MLP neurons of a small language model. Each row is named by its layer, matrix (gate and up: input weights) and neuron, and shows model dimensions 0-191. Each number is 500 + 25 x the weight over its row's rms, rounded and kept within 0 to 999. Numbers have three digits each. A neuron's up and down rows have the sign that makes its largest values positive.
A block is one neuron, or neurons of one layer that tend to fire together. After each block is what it responds to, as a language model described it from the Wikipedia text at the highest values.

L5.gate50:509507505501497509490504515503496501510474507520492518490503507480493485516522504537472486500493497526480540505447496490480532467510500532515550429540491455485538516500514487501466449529515459499509476510519483536516509545551506488515458544512482480505503476475539551500492477544503508472495486485497505482475516509464477488471478500557530481477531493485499492505482533482510494510484487524505505539498459524535535521522528489471460513450579505533533539509489510497522501476519496471491512518481532454507483467500521499464481518468463532495522546444541481483470491510475530474
L5.up50:548503485499512482484490500514494507492481492495515465494521476506490540489512506522512491538454501473508481476458428511462481505507478508458462516490483509509488483504506481500494495533463460492483504513498542492549460550521515482430502519469483511541488474510528497531506493516506521532478499484538471515531470508469491473486522520490502454508507504459506526496513540560514499513491558482473470501492455507501489499514481452474502498415487494528494525531507466485498473476516512474512503522502489464516505469487528520545497448464479538496489462459505495547507509504549509511
L5.gate61:539475523504459474455511488521499525505527484487486495513508535529528537529536530506521480544498480492463507456508470517491462499490515520493505482507461458511467523486522494513492494511510492476515516495509544479492489501512513501502529527492507477507512522519578498501499508504522475513545490486488441493474517546480500501496493460573512506460510505481496505494483487503516501468522486559533519515498496519477514506499457509470527511510423448525488527480511512480508488503548532496510461487526520463513535501502516461501500485520542511520468502480541551548528474512544549471
L5.up61:513499518523514481473490544508478515506517457559483542504443513494479534462473491550518455518480517451531509455530478492492490486507510507491526432496489460459466503518480512494512503490522513487505465508515539469533469509535496489487461504503549495531473511524489493524510498556525501467509476537501465498495449514515493478500541486494498479498473497484495459481481499501516490508530514527479513510538539501516477517514549493454509468506467520486480510497478493493477503454478548506474474501540485512486517521477536501489472497512486492510484530487530532518586485473522497477
L5.gate181:545507516496505504516460502496518507506533470487506509507537468489508525494524543545521484424509519505510497507431477518497531504453534539493477490477499499528514496497467499481509520520502497476492475481462528509519538522487507512478506517539503524468471467501524500491510479503520487464504504539500585470516479508524516481504513503499521527482482509489514493488475484508537504463469467488528484506576543535515494537508481479464518472515444520476498517546472539504500506522492489529544443465475474503520502476487518512466490540517481466512469489548517509513528511496496487456
L5.up181:545488483499495476508454514488504526495431507497492500496505498466528537540530528524506501477502454494478520504503490504503518485451552519546485481475549481480520484507511475510527459544508486473494478498509525496533529558465514517508527477474465471474484503481513500487532491471481526467487468499465478444537499522485499512449502524532518481463532450438494488505481464524501512486490520485472500485523532518479495519460521515478503501502487538508501558529505494468527476482512552514495462451499518510509463438487514524480485500508471472474501502500500493544522505491473500512
L5.gate306:498546471509494473462463542518510506488501474504506501461520502516508486538491488522508505505551445465462516541479523509518525508491538515519477500513501471502485498487511518519530495458526489514494459516512516520519474498528465480480518522479507485484495458519495480498499486487537500511491484512504541506496481522517556500548490527489504490537464506510543564505488467538532496499514500468508481488503572488499501494455503499484513515500489500584491526511469485442508494478515494516509482484507528472517503504468418551472482469504509471469476546482506469543501466514478493538
L5.up306:475554524517499511456475480523447488500486470456502527505479508499495419530490500461519531514519451476517469510477500544491511483448492485459492467479494519491534511498498496498508486517515522543536520487488514475469454505486498478513506485520504446494488528525527521497487503516492476563515527478512487483525504531509522541516535462513518527500480478530491538497479504466517524515528487524486514495497524526534498493452495498539530510543500491527481574527484474482528530506518494540485514538496551478522522492513501499500471515456492508487471553513519518532507506491504536536
L5.gate336:497496473507512504519512530457528489479488449533488498530482497466523476545548514505474513490486473483477476478503539507461513497501502518480492491515501488527525530491543504496472509469509515480501483504494525534551510491513480514514461513505482495488481499518475478509533540550472537506510484493527466502491518485480516534531475470547478488497516453466505485512494529509508515458503489513502502475520523498520534497481515531429492517455487467510453493523481491508502503497555496498500478435562502461573545473549489503505499469517478522504533474496539510530527484518521478559
L5.up336:516552516478542493513529566509521493505494503493489465521521490444470490529465481499516479514490487472471520533492493477470484501473523499540474522489494480517478467461515510536504541435488530519498482497529520485523536536502504504493524480500480512551454460505519501516482471533473536505474524497549499503491508470504485468506496505523499491497510507452472496460429458523504538534522485545495505563489496490493515487502495543530477502465535504532502515544466497483489508497491508480521502437530531533499474506505523521508458508507516505495528541512506514508501512546462472513
L5.gate366:502484482503518512534455483520514497494499516510494485477449501505495466533481454558500531528511495530498518501505523489490472472482506469483500446507522488516509535514507505509497497546534511498520475526521525501523544465498489497542465529517523469487476471514471508527452524505440490491463488499468479486460541470509434485516472492479523538502541534529453458483503512512488483492493510490468494523496538524579487514515502498447481493499487517503527538518516511521485535511504498473527480479540510463493511518479493494504473515443563488539498521505514520487548511522492526486
L5.up366:524528526481533510479489499526516513458470505474473471497489514509536530526482500541524515473475463499474480549468504526502467460495529519521453471507487490514525493523494486491513506495509475488504571514490525507477475483471471523533468502501470532477522500485501532492534494494527522495493493467532498513510557488534518519489500479534499541527468474544538486479482510510480492439494476503489502518491527479529519522499473510505457474494533575555538511464492460481460465487478524517530502512526488504494482480515527528483543526495456480561508450531487500485500504493487512527
L5.gate483:521487532495493510545533443511504494486455464535525480481518515523493488474507503520496534544452492525507485460472497517525496526511477512540517529501491522521519526528510517506492489521488498512516497476526520540514493508506525491507494492495500496519482437531500500516509521509480499501521464498523452440523498444499480481506474491519533496474466475460505493514503520495496510490510486505516460517469552521485531505546544521462447523523495506495504513558491464512488535476533485536475469486478480476462487504479539509511487553469491504544463476498518480478540510524423543511
L5.up483:536530510523519466480487498497512465463534454483492525543520497481502521522525495514516517509497516473485531466507448519469494513481518519512487528521508479508552530496517539561510471518484469539493550464493513525507455525496496478549467519495505495493496521515551478477473482509490489426497523499507478499503514496448510473491514526466507531535518494474499509486504458506519494488508489481568483494485526517479463470511465485463500511499496506477450569476496487527506453471455494491498503507493532510533469547474528493465518508520472503513469515493498499498509547496490453493
L5.gate488:548470510534508481494489541475516539508494476503484491528535514513516484475499484537538467520502516515489483532525462515482502476492488528502515476485469494519491509491506498486541465536492474505489490489544486498535465499472510550479535502502485447494507518495485497505485456476482537439569487515497526481515516483473471480491470467516497506514512470515473467495479499539529494504501480535458548540507510501492501481511462494487492539507475510479462533519499499511483492476494466544499495485493407484530540518510510486498434460457512471492493514453513509536533527511483463484
L5.up488:528487551523522497472459515490498481481498509535458521523470506510481528544482469496523502514460495508453489492504466513509463488535498516496456542518481513493488536523495491488495488465514507501479498529518514515480526507552506501491506529494505527506488517524482461459484459528510535505477493528496496521534525490526509472485484481502473484553513529507425475497523504544490504497488430522568527490499533465507488502497544515486466513537521515535502497502483529477479448465501484483515476493512427498500542503526477492558493502517474497478494468494478545502503518482495444504
Description: Start of capitalized name. First word-piece of a capitalized proper noun split into pieces, mostly place names after in, of, at or a table bar, e.g. Charl-, Rich-, Tor-.

L6.gate381:551515505468526536491517514510496489515472476467493458464473502513505461492578475506537500528498466498482471504518546502480474526468510491511507520469477520536496488520513487490499511448553568467521499478481484492479495528488523491504491477481494486496470515489500524496461507467479463500494481477506525524454513498482482481461543493489522534547461486508491495481537534529487441500488464497500470466512520517539493492541501538506457461501474477571497521510515506525456484485480478507477501495491464538524486495491530518487515483504505467482487487496521474490566520514469479518
L6.up381:499493491506523508536518483476444512513528472467474507499476547507482469503486538531536523487508455478512455513521505507513488505511499499460492530539502460488494488478493532485525470531527485475496503535478472453495499498521485483519523547488512464514535537547505501462524502513518532509484518496500470482454508516515436479502549511520487482493526517505501480470532486518515499496514493487512507503493565506520561487555446464450509501493457536518507464470461461520505482485547514489491481475493483559497536529496473497523502477504519495500503523494484521523454449496502490478
L6.gate402:486497480534490509518478452459463505482492480476504505486489509508501528445513506483507445492483478466492516451527506509468550558488549504555499500543512506491473540462479479495505528499507512512513527481480541500519519519495496477455469423484462473531519496476515542512501461508497492472478506504547499499468494518511501501533491501537541465521483480521508499470477482531509512482511501532510457532465469482497524524510502521500464500406483515500495526524496497499525472498488535471469514488496491478504498479466481484501473529491513511493459524492498492498531475446475461499
L6.up402:528501500507497470461460468515491524452484486513500514535515539505521491498553460495534461516493465490471478481518501520473483515489569530503461490538497496465476490522493470475492516515475514491505476534461550469463484522503492480521487515524498442522497514496506525502522447520462510507520512487509498515480528485493471458459512510491500524486511508469544488490480487469490501514516474503523510508524505540524495531491488560510457490500503531517482472489488508540499489507475526496503479504512484461521506563511484540449491464458520506469512536442506497530538441511525533527
L6.gate413:502484474549505521487468521521508503406513429503480513524499505524481499524566493542531475514513510497497515507519511550497514482473553496480515463493433512519496518517514519494486484467519497507508512508481528526501500524501486512510480486506517482525481456496504532483462516495487504468527522489504481551491506504473480482495520505488503514510497500509513495522510502532495504520494506492493463514491499473511538509499508505456475510493437564501495504519485551533494515559474515467480558493517517431535490528538494494469525471454518529489459511482511502489513507496455546499
L6.up413:541469522496514512526492485566512514511462512509473434547497517525535494508403519484504502485507506527503486496485494495524477537503479469476540521497541464527518493489506519480519517493481486474498489499493529502475495536470508505555506510457509536498511520476471508456502521510498512495478497499465550495483473527514453469505482535521460513466534538514440522464506501493522461486481524513493524539495521488497498513518524495509507547501471494511495498486471491510520506489513500508512520443535558477477502517504497498506469488500499482487539516527531497511453449532504520555
L6.gate421:523510489466514511525511459485490496490490501500511518495463494506515499497511481553508470504514486498504483481515515477490506452499492553479478446510492518519529566510502515499459498508525469468510511473495503457494532474523483478500451520517509516519493479514487525513485513506466528555454530487527488501493449513497497511502508489560516460493482476506514472466539511496485462495517532497535501492529484489509551581530488465516446478478514543521492506549527494524530526520520521515531487514549525479540497492476498545496461545499451488471443494508504519496509506509492520539
L6.up421:512579527473520507547488511504494529521491484494475482485490500528517500509558533495518449502527446475500504504501525494538504439446496523497492479504521506537446498495504497467534497523523518493505516497498508498533483553527464507510459468451475456528521532493521473514487528473495508490514539476493495467514524500455502513462486487499507495511480466468528530489483504498498476512498495529513452499470437514529493500510539438471495533511497518520531496478488517506473498470502448516511487491471493514534532508543462518470464497475530466479472464471513498487498524478497506490
L6.gate454:503526498485550456499491469535489515479421473504485512518496462515474463513496493551478439482482494525485448535526486521485486523473532510514499456514468512500522547466520505474501530474510500490525496512489516510534521527476477492484462517516507520528470493489516527498496543524453528486493508497497508495515497495460503530507502477509489493471529441487538478527492487478524464515502507534511499500558514520492504526470531490481497467481518516531539487532497520536520462544483491492545495485483505431509520433509498517477509511462515496526473495548499511477505526530476524479
L6.up454:491418494528524484512515489529475475455511491496499504515537541513492483516513509516516483496527464522476530429484443482504502498505520527491496443532516476512505511498535502503534471494500533489514499505485484490520448516522477483499508506515520536534506527507543440485506495479545504505454535485525478434509491489485528494510470502548493553487483484485548513546491483561480501512513526486464510523519511510486488496512476478493503517507508506522513512541519527505493470488509511533468523490517493563566522507505494529508498489511513499501478522554496498511447514497492524541
L6.gate458:538498491501491551497475485527475501476465469468498506486528477480497472501496490478524469466490480452477479501515496500501512504479525484462483442523498479540489496479478482476497500507539514513487491521525488475512477522490520478461471482471522504528486495464521455512492483513491543480470472437518506515505550525512504482494506470597451504483474464480518507496490500523463542464509487477535492516481501540516481494489517516464438493483514532508525549512505494491486474501495502499470512476510539436478457524512473520525490502513550465505462528475507515536542485500478481497
L6.up458:530483509502497538481500506496483517470518481505510489475471502512477504499493528512523467498462481452508480476519483528457525481550497480453486471521471518450503561479490487497490473427472485466474513473506494484480497528478540473454485481509498482528517536452510497486519478531493533478512479492490506537516467500494477494512479463506516488486491479489501519461480515512488522465444511468501496501495490494565516516508530488560430491431503535524467481520517512503492495477502494494496553488522497450492475479502500497549509481452488477479522489511518514538542469483482492509
L6.gate484:570494483513533515464508487515516505508472442515483471560502520495486498436471521506530461500548526526484514485498513495485476489497542509499492469488506518510464486502516515491508476466520503524520526553472504487513486502490516475500474508484505504537482456511494493490478488477555469521486466533552490498497448459447516477527502496506516510520464456475510485507522510465478475499472496501512497501491549517528530545532475522454517495485467541541520522471479497472505494435529522481517548508554513462485524499514476505515457496483482531483496491492514495510522486527498515526
L6.up484:537507483468486518454485512489481494444465484503475544499468497526499504439517442519521462519498508468510509502531488502459538513491490513496480460525472465485440527499515492514487513518487517509502536476507540489505514513497520502500484515515496490528528547501501516494532476542508509541465509494439444484514471497483549467501506493494494540527504496484450526487492547482518501473479522461488503498498482451522488501484536526483481495482467485536474516478463506504524512475455485476533572498480510445488488438508534513510475527493513505506496463512491498497519466515530486496
L6.gate499:529499484507475522506490497506480477514479514492492512492412543507518517448527494530555475475494526496499476449554543508522508507481553515494496511503492445554484511507530489489421491492503500498515508497503530470486481498492556500485479511447459489520513487508485538475464483549494509535500529499481486494511538504518545478478510489480482514498484503522503521508487501504514514463501502507522491517498461505494543528513529473493488507538508509473500533500530518492497479539481490485494510449489474426499499489481527495488496462491498562478487513418502481503488490517510495484
L6.up499:518468497502509516520537493511473514436474486482482488470557491517513482516513488534482496503503495485508516450510513523494539487510552513487477524542496532514453498465485490444500526437484544499459519494491492510544501482491505487519486505491509522511514474475534474465501499530475494501511516502524482533483497540545507511468536488482515558561510493494529454515465497475503509505479504462521477512531480528495525505487497487503451495436519573504466496527469475504501481495515519521511510496495522459513470502523462486486508503518501483502484508517520518474569477525500539552
Description: Foreign proper-name onsets. First capital letter or letter cluster of a non-English proper name, mostly places or people, cut into pieces, e.g. K(oya), Sy(rian), B(ushenyi).

L4.gate295:532450510541505466536474470472522467512483499515477506497498529525499529522571494494514498477513489515478551504504498512475483506511483511496492498495528500455475452486529505483504495471505545488509488472543522511506544484495489489479515483462493467505473483493520527474498482472506474514555496469476529503492539506469499482507494528490477465482525476512470492507471520524494497480479488480501541516467513500474494516485495528531499497526513487483521491536480481500504483491481517496524513468528490471591488505539498527457443518438468539477478509525539553448474521500542539531
L4.up295:514472450477480491440527442462513475428472515517497511494483535460456495505528515468495528482499491481461518509507507500492498509466502487494540537475489515526514516532517469507518523473486481520502493515534502485486528471466517526525503551511506537548486469459514456523492558490494499452480530508508489517522479527441523462474511498516522488480491494466475503501517488492521515454497520474481486503507459525510483472506494509461483485515523501505540493470466506484516495522484531497512527532534555517501475491509465478525508467484445508527495502501473456508527542501532506464
Description: Section heading openers. Opening equals-sign markup (==, ===, ====) at a line start that begins a new section heading, such as ==Biography==, === Anatomy ===, ==== Discography ====; also opening quote marks that begin list-item titles.

L5.gate192:503556483499489537508510523541542496491510498486518468495495553495498486492526487494512530525567521511496489497475498464516469444500516476542512438513507513506471523494516520499493477544461522521486476490532461517483496452478520504490540487491487511489476489500507492544475496458492485462523498517487452509519507501494442503493479510527494536478506463509518492528479479490489508470471506495544500564518482478474487510534470515481449474508491512520478491551499522565493526523525520493496513485508483529489518503492489533492424483458544513474512458455485485479513507496489501536
L5.up192:510507495474484499440499457514521507487437459539517502500491524488466490452477540523519496492535506541487523530483508496506513436530520489535538493545529469508548472495491543451471516520469561509516506511517507503475502500494509482505507535492492513506496511495511475513497495483526473561533521484493505492536530523484532497507490523522529482522540537482497532484502502525544484488504561509529499504486487516489512469500564506484527544502496514535525536520453513469491523555488472480532487495497493504473491527499554531511501528528491469485512472504521519531483469523510478489
L5.gate278:519492470478544521502509464563549494505489525521493504536493492503516498522524502486471483521485491481492486482437527479444507444506475480497518481471540509466461503508515501504524514510501536550534533523547482473472488511517481501483494522504440538494545522515495518479471488521519470507504501507513537499519526478473515501524514502487512477486521508518502453503536493512479509505496520492496529550488530512481505516566526479437536524476467507479524473509492487513505464518477477507530507513480468450504507414540504513497504529499500450505471506502499500447513479521500478487
L5.up278:504512486480493475479519477469492506469505475512483450492514484498491491545466496451495479482509457487542469472473505489511457520542513492502518500487498492494450491493466490464506511489477535490491525517463504535484486495486499479532485465525515502488544525522483527516473473514523495461482529484499495522529556544450517460503475513521479492469517512496493528456494459460479511548508495517495505491474504523508485413500518457520486496455476521518478466459475488500472471515463458485528543497515464473487552517500544497477493465471507484503471500527507491555511512495504475463
L5.gate347:468468543475517521494514477498525471529489507520500545515512502522490478474483506482495445518474543462516514467490488446521464493481500471468477541506499454494496502491487460488452485470484508493505473513481502491487481508523504528444496472498554523509470497541493477507516532473451534517524504501514509510539484492508509516486511503486520479527496437515491492475504543500519472515520485453483471471541489472446520497499466488538489477488543520467468527506524474521489512487453487536512516478472515491521481580477498462479516478490458539500544506543521490504521506501480499521
L5.up347:491450473458516495515521495448497512557491515496499515509515502454522527450489450491534521484493542498514501516507462492505516442482485524481519548485498504493509476506498491501466498532524519476495459462460533508477474564486569474472516524551486504477482471466539529464492448496509500516507461474510521461469507497510472458525497491507530503516498512478499522514507460509500491520486530490547544526498490502494487498483467444515488505496485485534512503524531524522509464518481503539492492497501495493487460464469514515501526505501504477456515479515534480443515462472509470487
L5.gate364:459486442495484511465558486517519522456508524532497493499502493508507477488440461487520472495502522517495537511470490458438491495492513489501539503545483562512518483519527520477484513547511489491531452504482526508524442561496481524509488515519484528476498521520462470470497510514510499504531510488517538545432509480496465517534485482519472515486496516520487507518525483474487513436492523471493504528485503497517489486516529499475521563486529543493495529513520488522515479488533537519541520497526491514486481480496521517499456438522543487490507508508508480475491484507487498494
L5.up364:503485500503489508490532486490525454506497504497500467493475505514457539481466515541529530513523512516498520467507501506535512471477500491482523479492480514545483449514499490516486495528497515454498459471480512529501484559483547555499494511517495464522489499540492480468512459459516503508505534499470514533417458473518516522484494473500483500482479510485503516468539473493447531455468551526465533499465531492473468517503478555492498546494515502483503471472517503530518495500484505475473483479461479505490515509487506462489530481471546493490526517520513448493502465504499548532
L5.gate409:489501482473514493507466518483548480531502480501501489503493526522510528550449508546503488444499519526540519501518534507507505496513496467481468454534523495497473508486463507517490539537499476509502489523552482466489509453536513482481528504505499478490465495523508531498522565515497476467521512467476491538504523519489452480521503508487484507469484508527489517417497480497477495470517480529485527506535486487550453494548479473556503528496466509468505501474465496460526499497491479457509467475534512464489455476474518471491493520490476540531517479482531514483534489477512497484
L5.up409:470515461502487521518509476505472510503460479495502506498475512519485516498529484550507521525495512501542459508476505463498526504481508487445496495525480481494472497512528510474490487534507479489518480545493535488458526471455510459508509487486524518551462498485501499428493520514437495489485515534440478513530555501508579459509508499508529517494479517539496502538549499516482515489547478508457526509439509503497480507486487471504509529459511511539463517500554495509470523529531523508516487529499523467485512476475508512527498519482541525494503501523483466516480482473487535506
L5.gate438:512475476480507522463482440512490463505484483530513497499522504522515484524492477554518451503531466519460519490532474477522473478519448500500525503507507509481497519483529475502468496525538507550454477503486481510480523494484550509511500479510479560474506454482556493523543532534515526487463497538491502512518473460508540516504507496477482521509493526554516513504531486454525552537526525530474500485457498479519494468449491488501511505508502505469500483519484508493485465524481481528503495475557527463496474503533537523537471502514502530522510492459501524514557483478510507497
L5.up438:467522471447490521504490484521517500492494441515502452477476466487475474465507495460517473482484488488519455461532525484484463524515492465523538467492473462505500502525513525481490459504491515467495515496548483498504472502491521472532485531507501509553482498516508493474481501457476496516500514507498483473533581504460481442547542496493466473480554466490485494505522523473501543480531469506527460497485522524493507510501463471459513486500493532510466514525508509520467531480523480462520467495481493494495532474494470545492510539516491535500500533478496486510478460472513460508
L5.gate463:491520472469511528501542522513499460491525447525509522478474503509504512490490467491472544459520487493542559530496529506493504501493494527510509502475500503450483485457514567485470467504517510471486505497511501487509503466493509512489492501554514483478516523495511482462512518524515477490518474486474529552489497508545474482490490545475495487509513535482506559511497466517504471509439551534474517485504499519487487474527490490560493519563522471519475506534458519502497464532503496440526507474502505502487519510417513464456533492500495492501500526489508480513471529486514516474
L5.up463:520514494471466507512524497500530505500500496501531529508488496508501511490513416506514494538481509491530530501484459523525486503495469490458497509501525478537440517509490482471504473503505502526505483501488524514486475500490466506467477475489462474540485494500487510488545521538488526493473514525521476523566449542485505506507504538468524461465495496514511544496456513500573509451477513501529450487525479519498544500505518516502501466501530510515461550503507523460515481486452520468464525512454541511473544507539487499512497468472512468450528481522494529508484525492494471505
L5.gate493:507499488545504524486549465544536503509459441523478479520480541517545475491492466511501491537484500485459480508496472484516489491533476506495523497496489486519486532498484519497454516496453473502545471490507507478550536527494462501490523478480453504560498514501529515475474485544528501519492532462539504498512466473494496479504488512524469479522522512478502539478523489521502546508503514518495528496485514505503456435437496495489542521454543493475493525464500519545473468471476511496502508509533517513524530477473512546498541502471484460480482511520492493469524490476529507511
L5.up493:484488481455445494470518512503525482497497513513495482512476458538471493440522442523506503498474513497536540492463477492512522482514511507492499468497507478519491476491524518509501500529496524504502491515462581512489507477481495492473503495521460478524466552510522498481527532510522486516506492543513508551526476523504503507532454494517517483525441556458503456506495460493520523493481534544492507537467467499488486513528548518506503530491522491518525521468523495518496517469498510502510525497487502475509513514457500489512478534509416511513509530509503471449489529434498504525
Description: Opening quotation marks. Opening quote marks or parentheses that begin a quotation, title or aside, mostly after verbs like stated, that, or called, e.g. "you are…", (e.g.

L6.gate0:473457517510501524526528507489502466527445526507517497576501494515524485483572490451465486531521518467505538501508538508512522481493477481481522514492559502491467487502521509443481528499519477474492492466472545501465515493518497538504503483466516483501544479490501503502536481493526538453485476503552528513468461506529511518498508496542509493491516532503535504522506490507471489511490476473491485482529496492484484476477524478522506531527509524482525503477464460516505498558489496502492543526509489464502484476483490588521496471518513505548521538472520491482514483534525493480
L6.up0:565496526488506500493510530498504486522497476549502507559496481467453505521518470507466442531489502475465483468479502499469534476487507505533486506490531558485512538437519482483486473512512509514498509542516493520484519497487507521495460484476484497508464464485455486477498472508472480493447484548504457516541502487490481481519546486513486503523509476522505501544500464494541527475484486493495523515548436504516491514489530476507485524510470490539495534548488473499501469482497515486503511506480523469504494456526519482535505498533510458491502480491492513542481536567493488462
L6.gate282:505521475513499451482457491531553501476499508532499511475499477490495495508517486503471477528470523498495460500465475500509500537495503508501522513509475518532497503463464516529480500482489512507475450502531455499495474473527519477496575494519571497544537483514517468493470476538501480529490523479509537514532520494507462487479520504464511503477523446459497482500513509462463527474523506508481518503527530555454494489500540455529532534460527506478512460465510511479520504469494486528531496535480512482554469517489493531498475485490468508511471518493479482466524462515532541513
L6.up282:549467467490544469533497482499526478479469467526496550505552500508527479465525506524467501491503499520483504486447485512527504484464532525481494502523547514519472508447497511421531484465494489514492487486523505525500488526520475446495542490493486452500477498473512486469547477530510492495499487458481487516511521484475473486486542512550486466469496476511517505504519467493503550475509518511516500475510465491502557479519487568549502478508472481501487474491520491468497508496483487500463494490510496518499500489497489494550497491481423513498515543509544502514531492529498481523
L6.gate299:502481516493461519505545493482549516480468489518509526504491534496505488524551522537535477507482516520485462490516498460471496472441467495493517484512508441507488490449512462511463517508502515472490517543492527494517489512488511483498484534481534500488473464519520514477494503500518536480493440511473495516457470496503517472496503484510483454501457509506479513507564494470513499512520501510493497496491523484492494487505488507457510560484447507504522500505505527508506509524524498508535462509563533473520486494500480505440458514525504495521497528522547464440464476500549528436
L6.up299:485490502487506516493452438506548486457511460525496510497482530523496491543483444478513458506487481494464531476516512510496568478478499482499478497500461526492472494540515468471481512529482514482495471470473478520533494547513522523496495534503481507542475527526478503496514458536498524477485472525494464533516494490493454480466460516547457483513531492473486449449493512514480492509492507504497462471481505521445485503494545538469498541477515500508490469491450499517523482489475540497484524476503524516471488502544520515483489500478512457550495491507487531471501484477501463499
L6.gate314:519501491474530500488479482518500492499512523517461475452458528534528463551497486532504545536529479475537473467498474496518496465500514485453504457519457496553499504491471527532498480508493512546494493523509495469479473495567507504499495509445536551527529535545515546495475551549487479472504516479515523500515489518494474458499498487513495515495517500516482520507566535487507508490518514518468517478505494493519549483522468489482490478461467483504535469470454502515496491497479513528495470507516535520452530548494539512526524540516508524497490509499542502488512493515491489495
L6.up314:486464495527528507539529553514502479491523501514480470468499501455525487503522577540508508506497538484477488491498511491517513487506473496494536519502503515493470512505521497482488531535500545533490531562475485476483515495491514512490482474493498516514487517545508543501475514477538475495552537492517512514505496481481531485498544496500526437483525503539509500458509520505513503473468482499541498513558458517540520464516507501458518524472475499491484499488472515491514425532487533474510463489549518505512499543481524561508531505512462508543492474531516532489521528495472499478
L6.gate335:513495462447485498471520472487528489488475494551484512492509489527491469476494495475501530482551514516500530490495453493522474520505452489484532493499509500469428473516461463508463488491497497514500524457519502473540560488515511468494479565532523499533483512501485537502481503463539521490496516480524496513546469498510530478489481516498477474518492489493515541460525524483514524456491533551483509469524500473549518463507468502510470542491467516484467520522477483496510502427476522495511472511519521457495501487448491504492494473532533471500488481481518489482538518471515480486
L6.up335:491451471528537530511553491452477436491495518497507494525489496510511530534502530538524523505505519480541487494496494496492506469490528512507484493511508529502507475506457480488536515533493499467496517541520524512533488511493479497509439468506521516474498476470505505484529474469529516509474502525489488495490532534476486559515477467511474530519489462526493491496455475496520501483509530470518484468517516471533524449450513475483569535514481483547542479483510488490512479476497503571455474524464498502463494525550488474509475464511492512520532510509525477488522467512530503477
L6.gate344:545506482439520487491509480502524504493500498488488456478533523495500451528523504504527451460501509538520506514496526485512489495503513494495489470490498503504454509534532460476465535549479528528532484460536557517525491530522478516437520484509491497530485545510476499496517476474508481477497494544527499513477479491477436475505530484522466482505495511507481470451500486518551508517487510462485513523477536485499556464520495522503527520467501483509482511523481515485456533512526523507523524500414490470511477464497513522492478529518515465490541478525500501522521479494517476480
L6.up344:536469548459478489472495545494501499519521470553487543502513503509529513495453486495517488492510528511524535441536476526519471466488525497524520485522476488521508503482475488510503492466523508495503532533542481503505490535456562514483488495498539466532509533537469517490506486518485504485471546539497464519528469503476462452462509498524500517480542502487509507532506517492526483473475476494517490487452508508516463478497428501476480503517475456486525521514452495497544510477515518552486474525491475503449514473496503525502526476520478464520531512501496481513503492537487508455
L6.gate349:529484518496502501507490472468528520455515488466510489519515491503491511519489499517515483503457506416514469516507462487512506531495527534491528533500545497505490486491501497505492513549478514492480452531512492519501494520521483475503498492530550501495507507506510464522530526505482458525496494488494533515527519534501494501452533573458513504510492442489476539473532527501513496532460516487495456494512546501520498461558509511486528567454497473512481488554494544529487477498431492480517481518522509495477496499516435507491514499505544507501494526542480512534511481521511493495
L6.up349:500478518478521463494515499500515507488515500459487505571488490502478531504559471520554549448505533546550495485499477490495520495509508518507513498474512473490441496506511479473459484518469524510513484483488497529467502506493493527490508459494503500516480454520488506482510509469444477493512562481459490546479524508467475509501504516498468531509506489497435512481481464540451482492497473516487510526518511493540509460498472523442512539483518485558506481491569500507450485511520521486507504514533512505480485464534532506526500453473518504517509500510508510479506519527503517504
L6.gate472:522478474504506499511530530455535500517483450508517535531478515479453551498494467496488484517493501500514491507522533468475516471494503505468514483507527500481462508485496519514437530554490486473487474507502502493499475496476512482507481506506505483468500443537482554495534503440502497465515513514505526505499525475484462479497491499489486462511478514518506532515508467477472463501498459527446529540527528488493482461470508507460508568465479521494510559528509459507508490495484467529556547502488455499547521509495509500475525477526525498538513480522509489506487526534518484545
L6.up472:440479477532470487496545494484557488503464502531500492541481488490473511516512493474493497481470464494525508479493483498544503494473501488474512491500532495534483523501512526462477498484520514474473518486525528481471506491453496523508521515513520485492502469515452539470496527515478509494488476475463501520486504500474459467438488500535505452493543481505507468512507466512448506494491456504514476483560500499478468527473543488470511494475512506469533511502492505538481500492452487463501488500577490486500531473561480481464458520446491521506528479488501486516489498550495485550
Description: Opening quote and bracket marks. Opening quotation marks, parentheses, brackets and section-heading equals signs that begin a title, quote or aside, as in "Let It Be Me" or (1936).

L4.gate515:544515498536514495474492538503525534473462506485460495514476498504509499477527505555478497508517491491477494466494511528525485525480514529534477468543467517528506483524519542487484531504527488523554488513479461513537465505531534510485490549520500468456532494515527470517497499505469530543497477517519527489489520534500547535525489492475499509520521507502490519521507491509497502488500505553490481526539558457494499503481511406486462538457521484525487506496499517501500495478457514508503495521531525455476535486499472494536451487501453455502509519512523516502541504454503513484
L4.up515:497506501552521517490514531497498525482416516468476464537476501458517508509477490502490507536508470488478501470439487519535457497489530537495502534522508498529515497499512524514475503507503522499495487474490543491484466539465529509475507529494485516498516511494472492496534475496504514524489520507486486442494505445515481510519491442518502520489557453529483476491506464503453482515480521519471509513523511476486483490521497513490472518488487524529493530511527510494533528487496520544477525482557492449476541525469495488511434478526499480517502535507484536550491501454452510536
Description: Capitalized proper-noun openings. First piece of a capitalized proper noun split into fragments, such as Mont in Montrose, P in Peshawar, Alex in Alexander.